Part of a small language model's weights.
Size: 10 layers, width 448, MLP 896 SwiGLU, vocabulary 32000, 45.3M parameters.
Architecture: RMSNorm before each block, rotary positions, biases, untied embeddings.
Training: a variant of Muon for these matrices, 6788 steps.
MLP neurons of a small language model. Each row is named by its layer, matrix (gate and up: input weights; down: output weights) and neuron, and shows model dimensions 16-207. Each number is 500 + 40 x the weight over its row's rms, rounded and kept within 0 to 999. Numbers have three digits each. A neuron's up and down rows have the sign that makes its largest values positive.
After each neuron's rows, "fires after" lists the tokens most often just before its 100 highest values on Wikipedia text that the model never trained on. A number after a token or word is its count.

L3.gate266:415497469593541462513551484528469561459475497507517533419490483468502511534523523535460575483548530508538578532527566465512452523463551489499473453485449506504480527469540508400558567486481441497507495568467539560491471459486507481607450525515560485468568508545448519529552498513479498533542513531446500498503457426478460479441487456508479538568496532496521523508588517492520464551571505515532490528496483441481521503483481543496518490474477489446581505502527545516563521537421502530477420505507533494554500461450537513546519495502523480438543473524492511553478454487477529483
L3.up266:446576477602505485479522477453521462469514441553446517524493527479505493524550569498479524562526426539517545529457480527495472483529528484499449500537529465482411447512508474462553545534515566465520407561504459543591426511494517500494442581495532514492477473487428468536530468511533492473549507463439486466472507510484530497479532461503464500575508604503412496575575532469506485555515494540510459570537469493545535551455535538506447494503471516457541527503501511518510500392449449540497497515504502569507524517441483452556547523514513493503533491564523471539511573497510572446
L3.down266:475584455510472501446475515448564594517487413483490498515449518462445487493512486487522489477472545551524490504410474578496595423494501431475458563564468457477413469530508512506541561481530544499517451461523436517491496431467486500520548472423536560404511443483475385508546496548527481561499555496533515520547470513509500501488495481508550504579464509461425484436585492532497482529477524539509521555525501524526505552461584472480487459504499518426483488519458552483543466534486441515428490537438521442536536507509544528538453456501541492439533569585576555551552512547486506539
fires after: " and" 45, " that" 16, " but" 4, " is" 4

L3.gate256:491517514468563512530587527554516502434506437569431503482488531483539483522419509553567550478525541550550561409449514508472486512505498371571513432497430454492465539519502474438488521524486535567486512427443562524531509492503484505492441517504489455506487532534541435527537444434629437562489498476505588492547526464453517503535461459429444496508436449494484518565572467480496504514598502550464529502484439519456523511481553517501492558489521521472618458557517486418530490521528514483511471498558447459543522491550471574462561451499544512477523450470469507522600561498456443474
L3.up256:544539414575547584460544521501455513496523509502503562503482535513512440491552484523511468476525494477466620503502512529496538542497588522470507484500530494479471470457558497494417632404564526423495429520532546518541497412470449546518476561465506430526561428539521450515494561502535553451433551501482537481512527429463521526423549457509448471513497514478467558563530507484504517422592521478509534559473442478412564552488627513517526504524509533444494561574525519522527506495593445488547560496492460518449514523476483558503508468484544540514559499503504472508536491493478432469
L3.down256:521493538489480606486399537548568519474481546564502460497465545538474482513536535429522441489528489481511558524445464483567543520424511492489499482495522500486534424509427491448425560487534506553403562432471518517493474483499432463485437551469552520413502446520490453466492505490543522468433497530538528529472532389455523451431575514521528481530494509487467543502526476515502466508475537440508528490537505516479511559503577425448524560502518502455444476465513507539474475487535468530510507463464478462535490479436493499481522500526549490563551491438519500510581470588460469465
fires after: "," 24, "." 14, " that" 11, "\n" 8, " addition" 6

L3.gate67:495539516550519459434515487467501428511533475505464530513533537503500499427508580475492493471498553536525501514518453435465503536461513559485500457510513515519470519474536582484522478472524505566519425465547472477376501542554462508562444556449544602471503551481473507514475528515507436521538475525461472472483557548557516466475521577528447468505568519561473525482472471489468424496556489532519480466563565508485585527507498510564537440521535518483482423500536520502455509484513473491544455493601490537496558496458455585456449469596531501544494446500492608568503529426548530495
L3.up67:552544538560538527498578497472538521459437542467571496563461449534499539487478565495529448518506500536496437484479465450535484567456524446441485495506466450452492484457528511486515461534529484489537450466523543459596569532461519520583505543493483482472498476512544494475531473455460506496532484533483556490540489545447545427500567503517594556479505563531465471465455424450603507513563494496518508523494504552548458577508535509484546526478493461485490474550560531542483515489504538527540472502579540432551485514419455601547477515469531472489505468452501436518473396463555574520
L3.down67:496549471517520529527500395525491492446505560484550510530480492534413487510516454480493569472501439486506480501455472545567554490449546528499410537446514542442480480486507508548514459475510562498553513482513489464575491560446530536467522466490473425518527443498493439483537511459534552496440564541526509536550453498539491475505515427476551522501486592462497421549514486547437549584505502478512437546469410466530499502489503529486411484509474533433537502520449577517553503516428450487439499491498496428471440550543482490526512546498469520455477534493591451469473510446491469491
fires after: " 2" 22, " 1" 13, " 4" 10, " 6" 5, " (6" 4

L3.gate335:472452518500458504553499498501547475543447482570534511421447536441447517514449440473436432474461500503602508445512527500503544518526545525510429513456527517436464501559513497474493502432499457556481532521510500505477502580520521468481497525425440467463442547493527500506471470439468421459547522497441484448524529515549511534490519461549487516436440492509553480539464488436490446465478498558556442455470502547550491493489545458468499525488409497558481475491467558509560512489402530511496521567505511552507482448507453506425557522545487467519475578563478497540508488532497541534
L3.up335:499505400485446506505468549510509436421480527494404455488471537460549516453512454454555466519516472530455487527437449496513478525515496481520493546457534527532419507450463533511478436511529447567492559461454514465484543421470566515538463553455491526532520457509503509482495532471524460469523508521554478516484500541559539515471485474533522524514468503479516500450525461535507493503549488473495539513433489533563438600584495472541544535537441420513486479555516560591503564524458543456512510514490522439575568411525486556510495438484468578513498410493482520465541479490482550472
L3.down335:522500469498533458517581522530587502554537557489496422452532529462472506472460526473476460513458578487447487518562491438421550425513428526501432475491482559448509593428553455544504532461514525468514449525437549473528512477536544520496540598438498600582486535562511460461450513492497501486529473503475559471493466526494498487537547448524528436501497546404525510464549557549540496521551536516433521447473495563518552506486534519532490595511497462446471538464462522531517491494576502508536546541560494535418576513459496561497498543493454507519548462540500446499498539509470501503
fires after: "," 61

L3.gate55:480556531497469506511479481498478558476550453467489561471434451502513513459469468503460440529532506516396456492493452519528385525518432562545459505469527523508516460513612542495496517492461457493561522474496455512588561558455512522525523477499571574463461490471507516474505511470476493500540528489473551498490456545493496501547486481498489505527479471438451470475533513488491517539528442586471496477525571495572508497508510519583444536542530502526507488542460571542474524564450473579511513532516453505469517490432499532521578463453501514451465536548490489528481545469513541536
L3.up55:491479461512506459495486516561557464418486428515517489470488481512497492488468460500514541442425489594527478502444485427511462533539463473530431578469505516569566518425542517454513430519453467494414554499552516513514490507545526493489490504542439531509451522462502572446532389516521503468451550479444497521435427514547495527522468489485482487611538515462529476509478404465524473494547458511513539452478569497567430475488497517523563464555470532498450536558429520462513504439555558434505490499365521452512507546529480504533558463517472477530488486516451450444488519471550519528
L3.down55:409484547527508470502500518558525453491582467458569436474496535495476531488538545542452538449437500511509462527525532504481509474516552462488460528482481442480525507481547566515482495468513483501526482526483528417461454474499474467517536545482515499430493510529534525498462498508481504517558539475587485417444430476480529519502450547471441558496491475546510540534551482468550469480478558483475512498546490523514467434538521516507514493489569448522433561515547445476469513504532529490503474533499566522400538496491522545563561559535481524523572533514536507455484499516475553409
fires after: "," 74, " well" 13, " along" 7

L3.gate24:450502434541542493479510406492476552518471447491536520483527536501568545486507527477512550518501449577561537497559512466490485483476538520491538426571512517486485475496521530537499464489531566530459517492475556486536535518459503534473459428503515519496490522592472506589480552489541455461505574455573463509446523524509506376531441525549513436484529529566413437448516478528441533513509550525494508499493558508544539496497546527484454559531516507524472461467457589484536463539462520429542457525519543511422538480489496522564473525493480483451615515497457511539511544519532587511
L3.up24:518468521456519469522439502463452472477430559569495479519550534503515553624508508528508561519451453444529537534497507539501390495534473487431504498454534501472467487488474498523527481497500625471533492537519478487498519479475410495494536507490564521489561471523541476405494460535411473470500531544517476522581514487480453485503472515571508546466474539562562478483493541509470530450519501497500478560482507467466442521472466408568498454446435387447482549523452498534498509521464462481541471514512444520529498457541558494498490528443509544453486538477505460579451411445481510526
L3.down24:497468478510480438493439533469497579515498492516424506461502476557530464486421517450493500517503477428537549485471517551513528484452516536519467525523498500489482474497450441468448503501448490471484429496581531490573506520486483387506462495514452433471531431557452434554495508519556458479498441530505574490520500447488505480472503405490555574478420467527552418583482509460530548522433458490511440482483513458493445508510488478542510536573590540503503517477443494470476520460515486446552589505501459457472494561480478488443554485509473561485470550498527487461484464459497470538
fires after: " 2" 16, " 4" 11, " 1" 9, " 5" 7, " 3" 5, " 09" 4

L3.gate586:451561527530600457499474476524454471536467498475467565568519486497555574550509523509523495540492470426514450572510495467516495540501510509528542490500541513432532556505490518474439529510510459463465498509531511537507416530439478549466548449472495458372581460480480517494521573531502496510487518493573520468563523510522546507442494519535521492498493508515502477527497534545533451508542521495488504449556426485562563575513444551455515491458513479450537556457521528480546469492546373583525526465536482444480541494510490542488513508540556542468519536386460488516546492578508511535
L3.up586:515567440562509516555515554407494487517467508561509523459551459549438487497529507460484437448545516475504498567471492505548521473414466491545490426503474498530477488480521518466522449488512485401429493564495490516513472505431513602538582475494427505461564480447512525479514492588578512489492526540500514437501447492491601495486464511521533520506530511460487499468499492492533484524421548456487517489473499491494517515526536433455543505493467450513500498497486537485537525448405495565503497478532530507458524559505503533532573552563581506549537531501491478548523488426571427514
L3.down586:503549578523507513556529504502518503484499452471469488580592516502540491583427505603491517459514544418411512504520528477440504501495440513521466549501512492405522516492499454522534469438491510535561492557492447515425535502500527465488550544527559480492486503472543489475474489539533592500520521464506509478473456529465601516500475548499500538478534512508510539559500500477474535455449516480482481475485494506417493508532548521406497522528496473583510509468512532491491529514513520586526560485440463469558586569542503561496524469573461553494513460491538488555509514595537480546
fires after: " the" 38, " The" 25, "The" 13, "s" 9

L3.gate799:430493509544583472532549516492472486365466567476507486477529496434505458510517528496478584481482543505550522511450587466548532474476449490482512501533505446497486501431499496509527536534478395514474412472519501501532499475483522598498469471514543496459523556470500493493549530526465399442577544459520528497481535484535530456488498497476476571517525478497484458493599433540466468501550552485537551464446443473533488486455467495474448438448450501451515516531462598578581530556454475473473503588540573523567533414490416514520531547409476524446492496471579552542530532486498498467
L3.up799:456612479545465549523519540469516511463547506434457498466537487427548540478445499473585492472479463427539500457524515494576495529495468535526485505502517485564446587459510495503477532457440470471484460570445487532575465467480559467546560457513544482514523501513523470481511469550522498504460533475486443550423498569420500537404557455509501537501481551511426513542510486550492504528516525544500546448580424525535454497424438559490501545485514479475555578511486576473503560617549474562480459574499606469463508464468481566502531460463532619552515444580435464495488516446426459531
L3.down799:449605484550400509450469458558504553440518476515525544449529528502538524550479431494579486463510455499541451465510446541492507483529479421525516537461414463418446511515497486492479573516551450450491508477476488560555499451528553479536481537506507555466522521498489488457469538500475522554541593514493494461469481514464496519478515499488524511545543527464489585530523459491586497508522480522461537572551597531546492504540523541517424440500495553482525511535513520425477564512586509514518546547464608506536486490469556436491488444498556517541557421507569474445595494422538508468
fires after: "," 54, " and" 11, " that" 6, ";" 5

L3.gate200:527537545515588454520527479520503577448519468522486469442500527533496515507490443484526585546393506468448563520463578506448549478530450477562484578506487505496459549485442485492509433507531388497571526567503476485471529559506500544498397519500484464515503508454541475447552512541532432486523533522504508467494576497366545528516582532464485556514469457477579539514498546457538505510500519530428512577504474467550487524560485565456490543463555461479482484483543487514520571459503531517525528488502481518536503552602528504477493481490522558529430471521511539455550556470490520471
L3.up200:568498529551523466464507469480521448552519509451514461528548490543490502474532587491449548503469548518447580496522462484468518488567529553475532562552456494455482542435513543459531526499528482455496557567556475502551511488526514537505453540518585465503464493509537527554515452516516509474458471546561528492485532421522519522486507530529480407425476562551529506498563514475552494502488612466418530527498475478484502438612506534507560508545553519558430417436520514405485483544543467489547490525466467529454461574487454468515502462527502505476566510501426511413537488441534459517
L3.down200:526498479509518522500598509523570491490548464422423418431544511584554521484560493519498523508452481558496564499498440518393556622501487499537506543491459543444482576547367507504499529477492481490533515478487488515555535539451464491449491499483512500498528436477495496504478530559454520512496512484504487465497469525564528533453539465564432486527504425531526494458531540525541465522473538534505559519514610501503487514500474496534456492515499468508473446560502459499551487524505502508468502550599554569537417514518479444433503499487525472564500535465453549472537459521545462394
fires after: "." 46, " the" 6, " that" 5

L7.gate566:418488515450491515414467482511522499491440468471462509466507510512521525505532538543459477467479507443480491465509483507495438530483547501516518472474532526447567554519560491553525447412443436469534434512487456450539504457565512504517461522474445520471517535475520503514473466540517497472491567546515499617475554553546500464550545473517493531500537433491520495516464500541522448510511530403476465395530481427448532578477464566449512535464406486478434509521563442478504480461501476487470496556524498558507501432503478517517537506514493474445461497440463460499605491529375525581
L7.up566:560486467501463514525544478508505480490492500510603532511512462475534485462563495495498560460501506491463527514473520548494462512484499493489590513485511517518515473432479537446508480500497517483513607481507397451577502476463447587591509586522499470479512445548529528513473467491470488507505572559498522531540468495498486462506481446562531471501431590498540444488400522492439505543477556438470505552541501481502557553455565444463579481477530493514479468460535489478513459431472601506486555495478457486506417512548535414490467532505508494482495500449494513552524482487515523478
L7.down566:600509411431555551503498531516534483444589444452574464509512495440439577521493409513498535554459488434507471485467521512530551560513414470461487512409451490491537529525522510444555495505537492510480501491561516541502495500466446489434481479540516516511501400519542521422420532514503473511512583438547458545490519500453499503541466507551534525474463573564492509468537485526509542481493454529531499543545539495531498513447477443571463450433454535463526545504402482531448525477551483493457467483558523492601495521510492535518479531433491403538450544424487456495553470493479510499
fires after: "|" 66, " the" 10